config.toml
norm_place = "pre"
norm_eps = 1e-06
positions = "rope"
attn_scale = 0.177
bias = "all"
tie_embeddings = false
init_std_up = 0.0318
init_std_down = 0.00356
optimizer = "cautious_adamw"
beta1 = 0.95
lr_head = 0.00439
decay_shape = "cos"
batch_tokens = 65536
doc_mask = false
train_tokens = 377200000
MLP neurons of a small language model. Each row is named by its layer, matrix (up: input weights) and neuron, and shows model dimensions 256-383. Each number is 50 + 10 x the weight over its row's rms, rounded and kept within 0 to 99.
A block is one neuron, or neurons of one layer that tend to fire together. After each block is what it responds to, as a language model described it from the Wikipedia text at the highest values.

L2.up40:68 55 46 34 46 34 57 54 54 65 62 55 41 44 59 48 41 40 58 41 53 55 52 58 53 63 57 38 40 39 49 65 59 57 60 41 52 62 40 74 48 44 43 45 34 64 48 56 43 72 29 49 47 59 38 26 61 64 39 60 47 60 55 49 56 49 40 55 58 52 49 50 50 45 45 35 63 42 36 45 45 55 47 39 47 50 42 41 49 61 55 46 43 38 50 41 70 52 67 54 48 57 49 25 49 40 57 42 61 34 52 62 36 62 38 54 63 46 51 45 61 55 63 66 51 53 59 46
L2.up147:54 38 33 55 43 63 61 42 41 56 33 59 36 46 42 64 63 46 59 61 50 59 35 41 55 64 70 53 58 43 51 58 46 52 51 58 49 56 36 42 46 32 43 44 62 63 53 53 39 51 28 42 58 37 53 45 58 56 46 58 33 59 46 60 46 39 47 61 44 41 50 47 56 29 25 45 59 51 33 51 48 49 38 37 40 41 26 56 47 52 39 52 41 53 47 44 50 58 55 61 51 61 65 54 36 49 63 38 47 41 62 37 52 59 33 44 39 65 46 35 35 56 68 46 46 59 49 51
L2.up180:49 44 64 50 43 52 58 43 29 53 35 50 53 54 59 61 48 45 51 57 66 60 61 53 49 63 46 50 59 44 49 46 36 49 29 41 67 51 46 26 56 50 26 52 46 47 66 34 49 48 66 43 42 30 63 37 45 47 56 62 47 68 65 72 40 35 55 53 46 54 52 52 48 29 57 45 45 45 43 32 66 60 37 57 46 66 58 62 33 58 50 56 39 57 38 67 69 42 59 44 45 54 40 53 34 41 51 43 55 55 36 60 58 33 58 44 65 56 60 28 50 41 55 52 62 53 42 67
L2.up372:21 45 57 26 49 32 54 73 69 69 47 48 59 41 66 36 53 49 38 44 41 57 52 43 49 54 47 61 43 66 44 34 53 63 50 26 43 63 46 37 63 62 55 49 55 55 53 42 73 51 46 47 45 51 60 42 50 47 46 55 48 60 42 51 37 59 50 64 60 55 52 54 42 44 49 42 48 52 50 39 49 49 56 68 56 67 33 46 75 66 61 43 43 52 59 35 47 56 61 33 42 53 46 60 32 45 57 57 47 54 51 53 26 57 56 52 44 53 55 55 36 64 57 53 49 29 37 42
L2.up396:56 67 61 74 47 39 43 65 52 42 61 49 46 56 41 49 55 42 53 64 50 55 37 51 49 58 51 61 55 42 41 48 56 49 69 60 46 41 50 42 31 58 53 49 57 44 42 29 59 55 51 67 31 64 47 51 52 46 38 33 54 52 37 46 55 50 38 70 50 41 52 55 58 29 32 40 59 43 64 39 48 38 51 37 46 54 37 46 46 51 46 55 55 52 55 45 56 53 38 47 64 32 41 64 41 53 55 37 70 52 62 50 54 30 56 34 53 65 48 61 42 53 65 34 42 47 66 53
L2.up943:44 47 65 52 44 38 68 58 38 47 54 48 51 46 63 36 54 36 58 55 56 48 47 65 48 54 54 57 51 61 55 54 49 54 38 46 56 52 42 37 34 41 47 52 47 59 47 42 48 68 40 36 53 49 59 68 58 44 67 75 41 48 64 54 42 37 60 61 39 61 65 27 45 49 42 44 54 45 38 64 47 45 48 56 37 36 40 41 58 40 57 65 42 42 37 47 55 64 53 48 46 50 50 57 48 57 48 44 58 56 40 60 56 47 46 51 36 53 64 50 63 37 45 66 51 33 65 52
L2.up1460:62 58 50 32 50 46 47 44 53 28 49 65 61 32 55 39 37 54 50 46 42 58 46 61 58 42 49 37 40 37 44 53 54 59 42 59 50 43 38 38 49 36 54 55 49 54 49 62 44 49 53 34 55 30 58 45 43 54 64 62 63 48 60 39 40 50 63 55 45 54 44 42 61 63 58 57 37 33 42 46 44 56 49 44 42 44 61 43 60 40 24 51 52 28 46 53 50 46 53 42 50 51 65 65 41 44 31 53 66 49 47 36 44 50 67 46 61 47 45 31 71 45 51 68 28 59 54 39
L2.up1515:53 48 41 50 44 18 59 52 52 61 49 58 58 60 39 53 64 45 58 55 64 65 39 66 53 61 54 56 53 61 34 52 46 40 55 33 56 46 32 48 62 38 51 55 50 62 30 60 53 63 49 45 50 64 57 34 44 42 66 68 62 51 42 55 41 55 34 37 69 58 56 33 63 45 43 54 45 42 44 49 49 40 34 45 60 61 62 46 40 62 45 58 66 42 49 51 35 67 50 60 53 33 29 49 36 65 41 43 62 39 61 66 36 54 50 51 77 47 45 51 36 47 36 62 36 41 62 43
Responds to: Career and related nouns. Mainly "career" in biographies (his career, early career, Naval career), plus "perform" before -ed/-ing, and fragments like "ark" or "002" in years.

L5.up152:35 38 44 43 48 57 60 37 41 71 46 39 40 48 47 56 54 58 57 49 58 54 68 50 64 59 57 44 39 43 64 51 63 48 40 45 43 54 62 57 65 68 42 44 42 47 55 37 58 47 45 32 36 45 58 28 48 47 52 61 40 55 51 50 38 44 49 31 51 62 56 55 47 63 56 46 50 53 51 55 66 60 55 56 52 55 52 47 49 54 65 60 56 65 61 65 68 50 35 37 52 45 42 43 59 60 53 51 46 44 37 52 45 62 44 57 69 59 58 51 55 54 58 46 48 54 40 57
L5.up276:56 40 46 46 32 54 54 46 46 59 43 49 39 38 54 47 47 51 45 48 58 57 46 47 62 44 54 48 41 58 52 42 50 51 63 53 61 37 58 49 39 42 41 36 44 44 57 54 49 56 46 50 52 44 34 39 44 44 78 59 38 57 56 34 47 43 50 42 50 62 27 34 62 48 49 52 41 49 60 37 69 46 74 50 58 51 49 46 54 55 55 40 71 59 74 68 45 50 42 38 45 39 49 53 39 59 36 41 64 49 48 43 63 44 63 56 64 48 41 59 60 48 68 66 62 46 50 44
Responds to: Word-initial fragment, often c. Opening letter pieces of words split into sub-tokens, mostly c/C after quotes, hyphens, parentheses, un- or table pipes (casual, unconstitutional, Hard).

L5.up1411:44 51 54 53 58 56 50 69 64 52 65 37 31 63 52 38 35 49 43 37 78 48 35 52 59 52 61 46 46 47 48 48 32 49 43 53 50 39 44 38 59 42 57 41 69 46 51 40 45 66 39 58 49 54 44 41 53 51 65 50 49 62 42 41 38 48 54 60 45 39 49 45 60 50 45 45 55 53 64 59 54 46 45 35 61 57 65 52 43 48 59 38 34 50 58 54 65 51 54 61 60 43 33 58 28 50 48 71 52 45 29 50 43 47 56 53 51 35 64 37 40 38 63 52 28 32 67 50
L5.up1500:51 71 58 46 53 21 49 63 63 57 55 46 50 38 52 37 60 50 47 31 70 62 48 45 53 52 46 62 39 63 54 38 44 46 37 62 37 46 51 59 58 60 61 52 58 58 50 50 58 62 46 46 77 50 46 72 62 49 51 52 63 46 43 49 48 43 55 54 45 45 66 40 44 66 38 55 44 46 42 56 59 47 53 57 54 77 54 58 51 45 53 20 58 54 50 50 49 46 49 55 63 36 33 71 42 42 42 40 50 66 51 58 38 43 63 48 47 43 44 41 59 31 47 62 55 33 57 50
Responds to: Apostrophe after names or numbers. Apostrophes right after a number or proper name, chiefly goal minutes in football scorelines (67', 102') and possessives (Mazzy Star's, India's), plus suffix-taking verb pieces (return|ed, play|s).

L6.up144:41 50 56 55 60 63 47 57 45 46 43 53 51 63 60 50 61 43 45 51 50 54 41 36 54 47 29 47 29 63 69 63 46 39 57 48 45 48 46 61 76 41 55 37 46 50 45 59 45 43 36 58 59 40 60 35 53 43 52 47 54 59 39 65 60 38 47 34 52 38 43 25 45 36 43 50 54 45 37 47 63 60 55 61 49 52 55 37 54 42 46 56 65 58 51 59 67 48 53 46 48 46 32 35 31 54 44 55 30 50 53 49 54 62 42 41 56 53 56 59 58 43 59 42 51 49 67 54
L6.up1099:38 38 45 52 47 47 70 46 47 49 54 49 48 40 60 36 43 42 52 66 56 40 54 51 49 58 42 49 42 64 55 49 44 41 67 59 64 51 50 54 57 44 51 52 41 53 58 52 57 52 57 65 56 28 53 42 54 49 56 55 48 59 45 51 56 46 49 52 52 35 45 45 54 44 46 51 50 48 47 41 50 22 50 51 48 62 46 56 69 46 50 27 34 44 52 40 62 60 64 44 68 40 54 72 36 58 62 40 71 62 61 53 61 43 62 74 67 44 48 36 51 31 52 40 52 38 80 35
L6.up1314:42 42 48 63 59 54 63 44 48 56 45 38 49 66 48 32 46 41 38 45 41 55 54 50 60 50 55 52 42 51 57 50 46 43 49 53 53 46 38 59 52 64 41 34 45 56 58 54 55 63 42 41 48 52 45 38 50 52 47 63 58 54 61 50 61 68 51 51 47 42 28 31 56 43 60 38 49 63 41 41 72 53 53 49 38 70 29 42 41 41 57 47 52 60 56 39 57 35 53 63 48 46 34 72 24 55 48 43 54 56 54 63 39 45 46 43 41 36 56 60 56 39 73 44 32 64 64 63
L6.up1316:40 48 34 43 66 44 48 57 60 32 59 59 54 57 41 22 58 54 50 61 40 34 56 50 57 56 36 38 56 67 45 47 36 56 54 48 56 57 54 45 46 47 49 51 52 50 47 46 48 25 43 66 46 45 47 51 32 47 48 52 48 43 33 60 51 36 35 33 60 49 55 20 64 40 51 54 50 41 40 60 51 55 49 44 51 55 50 39 56 42 50 53 50 55 34 50 56 56 48 48 43 54 67 40 48 41 54 51 51 62 33 60 62 46 32 69 62 65 60 51 66 45 51 29 49 38 52 55
Responds to: Word-ending subword pieces. Final pieces that complete a word split into several tokens, often spatial or route words: water-way, north-ward, fl-ow, bel-ong, deb-ut.

L6.up338:44 45 46 48 49 70 44 49 49 51 49 49 50 34 50 60 54 57 51 45 38 41 57 68 43 47 52 48 56 47 64 64 45 63 53 66 36 51 45 48 56 37 50 48 78 53 45 47 45 29 67 52 60 62 56 44 42 57 43 56 47 55 49 59 70 34 56 49 50 45 51 45 55 60 45 44 47 43 45 65 54 66 49 38 53 54 49 54 56 51 24 33 57 35 35 71 56 53 48 50 55 39 44 59 45 51 37 47 61 64 55 54 54 55 53 61 73 52 40 41 40 49 71 63 67 45 69 35
L6.up730:48 53 42 41 50 33 47 36 46 58 63 44 53 55 44 51 51 47 41 46 36 42 60 65 59 41 56 60 43 31 55 48 53 60 49 53 65 51 61 42 58 56 37 31 62 66 51 65 62 46 53 56 59 56 35 28 41 57 36 52 42 51 49 44 43 34 39 39 54 54 47 53 68 38 54 58 55 51 43 64 62 63 36 54 44 56 49 58 36 52 45 42 50 54 49 57 52 54 63 42 39 42 40 56 54 45 40 42 64 46 46 44 43 58 61 66 53 43 58 55 52 48 60 45 55 53 54 48
L6.up1091:52 36 43 60 39 66 54 46 45 52 41 47 40 59 55 27 49 40 44 59 33 45 38 78 51 54 28 61 50 61 48 53 71 50 61 35 50 56 57 52 43 53 49 63 51 59 46 53 52 38 70 42 60 44 51 56 47 49 55 48 44 39 40 49 39 56 45 36 53 62 53 53 46 52 55 53 42 39 53 37 62 64 45 69 50 40 43 32 50 51 43 36 52 46 47 68 56 55 45 38 43 53 49 72 48 56 43 61 54 64 56 33 40 47 43 43 63 57 54 40 53 57 37 49 46 43 42 41
L6.up1232:38 59 43 60 63 49 55 50 55 55 52 54 50 43 44 37 44 52 30 64 62 39 50 53 55 69 43 51 32 65 50 56 30 66 45 56 66 50 55 53 44 54 49 34 60 38 55 53 43 57 53 39 51 54 45 36 48 76 46 49 46 52 48 18 35 46 56 51 52 58 60 43 57 60 40 63 34 49 42 54 42 60 51 70 46 46 25 45 46 32 46 41 64 30 60 61 42 55 57 48 44 36 67 72 46 55 53 58 46 64 48 37 57 60 68 48 46 45 40 61 44 50 49 34 48 39 60 51
Responds to: Word-initial fragments mid-word. Opening or middle pieces of a word split into subword tokens, often right after is/was/were, such as s(olved), ex(cluded), res-c-(ue).

L6.up657:52 39 60 51 34 31 44 55 51 56 49 28 58 65 41 48 42 51 64 37 53 55 61 37 49 52 51 62 57 39 55 36 40 64 61 66 62 47 37 44 51 46 42 38 56 49 24 62 51 36 63 51 53 43 45 56 61 37 59 46 65 38 55 43 55 64 43 47 60 55 41 44 44 43 43 61 41 63 53 53 55 54 35 51 55 55 53 47 50 60 40 52 35 78 44 54 39 35 61 35 74 38 51 55 48 53 45 60 57 51 40 57 60 47 46 52 63 34 47 54 39 21 37 45 48 57 44 46
L6.up697:56 41 48 44 44 57 50 38 47 44 43 59 25 54 37 37 56 40 80 37 49 57 53 52 59 61 48 47 52 69 51 47 59 72 31 41 38 50 45 41 46 59 59 34 52 47 36 58 47 36 54 44 45 58 47 49 58 43 75 53 62 69 50 47 46 59 35 42 40 36 42 39 55 46 46 37 35 55 46 35 47 41 40 48 48 53 65 57 65 62 45 55 46 62 49 59 50 67 51 44 45 39 67 63 49 58 43 54 51 60 35 54 47 47 56 60 50 49 61 12 58 41 56 55 37 38 37 45
L6.up1231:60 52 39 46 49 58 65 54 53 54 60 25 38 64 51 53 55 40 34 32 40 53 45 56 62 56 30 58 36 43 36 43 46 62 42 62 44 39 43 38 67 61 59 55 52 33 28 58 42 45 58 51 49 44 51 63 71 48 44 27 41 51 33 43 50 38 63 46 45 65 47 44 40 48 51 34 59 78 67 38 46 58 38 51 63 44 41 52 70 61 47 50 61 61 58 39 56 56 51 50 37 60 50 60 43 41 49 46 51 42 44 66 49 50 62 58 50 59 63 41 42 44 63 62 30 49 25 49
L6.up1334:46 40 55 53 59 39 48 49 52 55 68 50 42 51 54 59 63 29 60 38 47 50 44 55 74 49 44 54 75 37 50 30 31 58 61 56 65 41 49 45 59 43 45 40 53 56 51 61 41 57 48 28 66 43 67 44 33 50 55 53 49 61 57 35 55 57 48 50 42 36 69 58 67 31 49 40 49 47 65 41 54 63 48 59 49 55 55 62 68 70 31 51 40 53 69 49 42 48 38 45 44 61 43 70 56 59 54 67 42 42 52 62 47 59 53 67 60 64 55 43 59 37 60 50 44 51 45 24
Responds to: Mid-word subword fragments. Short middle pieces of words split into several tokens, right after a brief opening piece, as in Cop-en-hagen, p-il-ot, c-ur-ated, P-et-ković.

L2.up106:28 48 42 43 60 45 47 57 52 67 67 41 43 35 61 48 57 46 52 54 64 40 55 63 39 59 34 56 59 48 38 54 56 46 44 45 40 49 59 43 38 46 58 52 53 46 57 60 46 55 53 19 55 56 47 51 44 52 56 29 50 36 60 38 38 55 65 25 46 61 59 54 48 53 38 46 52 44 42 43 56 66 61 49 42 65 41 56 50 55 49 45 56 59 53 69 45 47 62 49 35 49 46 58 39 45 37 59 50 55 68 52 53 44 42 47 52 43 40 45 63 29 39 53 45 47 51 50
L2.up663:57 45 44 41 53 41 49 42 43 53 59 51 46 44 47 51 55 44 56 46 71 45 68 49 43 40 56 46 38 50 48 38 42 43 68 48 53 52 62 37 46 64 57 34 54 57 56 65 57 53 44 45 53 51 35 48 64 57 57 51 33 53 45 43 56 39 52 42 32 44 53 33 60 44 49 49 49 59 56 60 57 58 41 45 50 52 47 62 60 58 41 21 45 54 63 69 66 55 62 52 31 52 41 60 48 54 41 55 51 50 59 51 43 56 44 53 54 59 45 61 59 38 56 61 67 40 55 47
L2.up692:54 48 38 53 36 52 48 40 50 64 59 50 49 46 59 60 47 41 48 56 43 36 59 59 47 55 43 57 52 50 48 34 66 50 62 40 62 46 47 46 50 55 61 31 48 49 62 79 58 46 68 47 48 44 37 32 45 65 64 60 42 58 53 56 44 54 51 29 45 56 52 37 46 54 68 51 64 54 42 51 51 52 46 48 57 47 46 50 55 53 55 40 48 66 59 46 48 42 58 42 50 49 35 48 60 52 41 57 53 65 45 29 51 43 38 53 73 42 42 48 54 44 42 54 65 43 50 47
L2.up729:54 45 45 46 58 47 60 54 43 63 45 45 42 46 59 46 52 39 44 42 48 35 55 67 43 43 45 61 44 42 43 59 53 58 73 51 50 61 77 52 61 51 59 46 48 66 56 52 53 41 63 43 52 48 41 28 60 67 46 44 38 53 61 57 55 51 53 33 62 45 58 28 61 49 61 42 62 51 39 62 49 64 51 24 51 55 50 59 51 55 66 37 66 48 66 62 57 37 53 39 45 47 22 57 54 53 50 51 41 45 59 41 64 63 53 59 53 39 56 73 62 31 36 47 51 41 62 55
L2.up777:47 37 53 54 72 42 48 51 45 65 50 48 58 53 46 61 56 51 52 57 46 38 60 54 46 53 42 45 51 34 63 45 42 58 69 46 44 30 58 36 49 50 34 39 45 44 47 58 68 46 62 49 61 50 52 45 65 44 65 43 21 46 61 33 29 63 53 32 57 58 66 60 55 59 54 51 57 44 62 47 46 62 21 46 41 55 35 44 51 60 54 35 61 53 45 54 60 44 49 51 52 58 29 48 51 44 52 53 51 55 52 51 53 51 58 68 57 36 39 47 48 39 43 55 34 55 52 39
L2.up880:41 36 40 67 54 55 44 50 67 66 53 57 37 51 45 57 67 43 50 45 48 48 54 49 45 38 50 50 60 51 56 60 64 45 71 44 50 52 57 57 51 62 47 44 64 36 48 51 51 52 62 27 58 55 46 27 51 66 72 41 39 42 59 44 48 57 66 50 57 59 57 47 49 34 52 47 56 43 51 56 47 53 41 54 54 54 43 53 49 61 49 56 53 62 56 53 38 51 58 41 29 39 23 52 66 57 50 57 57 48 48 39 49 49 44 52 70 37 43 69 70 29 32 60 51 47 51 54
L2.up924:52 53 53 40 50 43 48 41 51 59 66 42 58 44 54 53 49 61 38 46 59 43 70 60 56 45 43 56 47 44 58 59 59 57 69 54 49 43 56 40 63 54 53 49 46 41 68 51 41 47 49 41 55 73 37 30 50 46 39 44 45 53 45 35 63 48 66 30 50 68 55 38 43 35 51 44 43 55 36 49 49 58 49 49 52 39 41 50 45 46 48 41 51 39 50 71 52 46 55 48 38 56 28 70 55 39 53 54 43 60 43 32 62 44 36 51 50 46 29 71 63 29 45 55 62 50 56 60
L2.up1290:55 54 35 61 48 48 36 53 62 58 60 62 23 57 41 55 51 39 50 63 29 34 52 79 53 58 63 44 57 39 40 40 53 56 59 56 59 53 32 48 60 53 46 49 76 34 54 66 56 51 52 54 40 45 60 32 54 65 42 34 41 56 50 56 38 56 64 46 59 56 58 36 58 59 39 53 66 62 74 48 66 44 57 46 59 35 68 57 39 68 63 60 52 60 73 44 54 47 56 58 36 42 45 54 50 55 35 57 43 51 43 43 68 39 37 56 71 39 42 71 52 47 27 61 33 42 47 50
Responds to: Word-initial capital letters. A lone first letter, usually a capital, split off from its word at the start of a line, heading, quote or parenthesis, e.g. C-ambridge, R-eview, L-uffa.

L2.up26:47 70 60 51 58 41 55 50 42 39 62 38 60 62 38 54 60 51 59 50 52 42 36 51 56 53 50 49 40 29 65 49 47 44 39 42 32 49 56 30 66 59 47 52 66 37 61 46 51 50 59 55 47 58 69 43 44 59 31 43 49 57 50 63 66 46 52 68 50 47 62 46 42 55 49 60 30 51 33 73 42 56 37 64 43 69 57 45 67 39 43 59 50 53 48 60 47 38 57 56 66 65 52 47 37 60 37 49 47 37 40 45 59 61 44 41 53 38 49 59 46 72 67 48 48 46 38 42
L2.up281:50 71 50 70 33 59 47 40 36 62 60 51 49 56 43 64 43 53 49 44 53 61 40 61 43 64 61 58 70 55 37 63 57 53 39 51 45 43 64 64 68 37 41 48 59 51 41 44 55 53 47 69 64 44 33 71 51 26 64 55 51 54 51 63 53 54 55 38 39 53 43 36 50 66 36 35 54 47 21 50 68 59 56 43 59 42 53 50 61 49 54 54 59 60 47 43 61 66 59 43 27 56 46 66 27 48 52 34 47 64 47 38 71 53 23 55 40 40 48 43 56 56 56 44 52 42 73 57
L2.up404:57 52 58 62 30 41 53 59 58 59 74 46 58 60 43 64 40 54 29 34 54 49 67 59 72 37 44 51 56 43 40 51 57 33 60 68 47 59 48 45 45 44 54 35 59 48 62 45 69 45 57 37 38 51 44 42 46 60 39 63 41 51 47 40 44 51 45 64 62 60 61 32 60 35 51 48 46 46 51 44 67 39 65 57 45 36 60 48 58 36 47 41 40 52 53 37 46 46 72 51 32 35 50 43 52 44 59 57 52 47 49 44 60 48 40 35 56 43 63 55 64 47 25 34 65 37 52 56
L2.up677:60 39 44 39 62 43 60 60 49 58 52 37 41 50 43 46 61 54 47 59 53 47 46 62 48 57 57 62 45 29 33 54 52 40 59 51 50 49 51 35 50 44 53 45 34 51 51 65 37 55 64 45 32 58 55 50 37 22 55 44 69 37 48 52 54 39 30 61 38 58 39 60 26 49 40 56 46 50 41 44 53 31 30 52 46 34 42 61 61 55 35 57 51 78 39 44 48 47 44 55 64 49 33 63 62 47 59 40 60 66 52 49 38 46 41 47 49 40 36 49 49 67 48 35 41 56 62 56
L2.up698:44 32 46 43 44 64 52 39 55 41 47 37 45 58 58 57 36 33 53 51 65 40 58 67 52 53 55 60 66 57 48 52 55 42 52 47 36 39 40 32 55 45 33 58 43 46 55 44 50 57 55 59 50 52 54 52 37 67 58 45 53 33 60 43 67 56 64 60 56 46 37 35 54 37 36 51 45 59 68 51 50 53 35 42 33 37 43 40 44 53 56 62 37 56 32 63 52 59 63 52 40 50 37 48 36 47 46 52 63 53 45 53 72 52 49 47 81 46 47 40 35 53 35 46 58 54 55 35
L2.up1033:44 32 50 70 48 32 53 32 58 31 37 37 59 63 71 59 40 32 48 55 63 25 59 53 65 52 46 52 61 45 54 39 44 41 54 57 49 58 38 47 45 63 51 43 28 65 64 36 60 39 35 57 32 58 49 42 43 59 32 43 63 56 62 50 72 54 41 51 55 43 42 48 61 41 44 54 58 42 39 57 56 59 40 54 30 56 53 51 56 56 36 49 49 66 43 58 60 56 59 52 30 51 41 60 60 39 59 51 36 48 44 40 47 52 42 60 47 61 51 43 54 51 45 57 52 53 67 33
L2.up1053:40 33 51 60 67 54 60 63 52 34 43 40 43 44 55 37 40 48 55 36 64 47 34 67 43 36 57 64 48 53 29 50 38 70 64 50 46 53 55 58 56 54 49 57 38 60 42 59 55 38 32 32 43 49 42 50 43 56 51 54 42 44 58 68 45 46 44 65 54 33 61 33 58 56 45 55 65 42 67 47 56 30 60 51 43 48 54 60 56 62 53 66 37 62 59 48 61 48 44 63 34 53 43 49 51 63 34 49 33 44 34 50 65 55 64 42 34 62 60 34 60 66 56 53 42 49 42 58
L2.up1113:59 45 49 42 36 42 41 38 52 47 42 33 56 37 63 31 48 51 53 56 68 44 47 46 51 55 54 63 36 60 60 58 49 56 67 49 35 53 43 35 51 53 39 43 44 60 62 56 58 39 57 53 31 36 64 60 41 57 51 45 54 59 33 35 53 64 66 65 37 43 63 40 39 36 35 40 40 44 67 49 40 62 50 50 48 56 51 58 82 45 51 55 54 43 56 47 48 55 55 55 57 37 40 35 33 47 39 46 45 64 43 54 51 49 61 44 64 30 52 66 51 52 50 48 35 49 54 63
Responds to: President word completion. Mainly the "resident" piece completing President, presidential or vice-president; more weakly other word endings after split-off capitals (R-ailway, G-overnment, Alex-ander) and "born".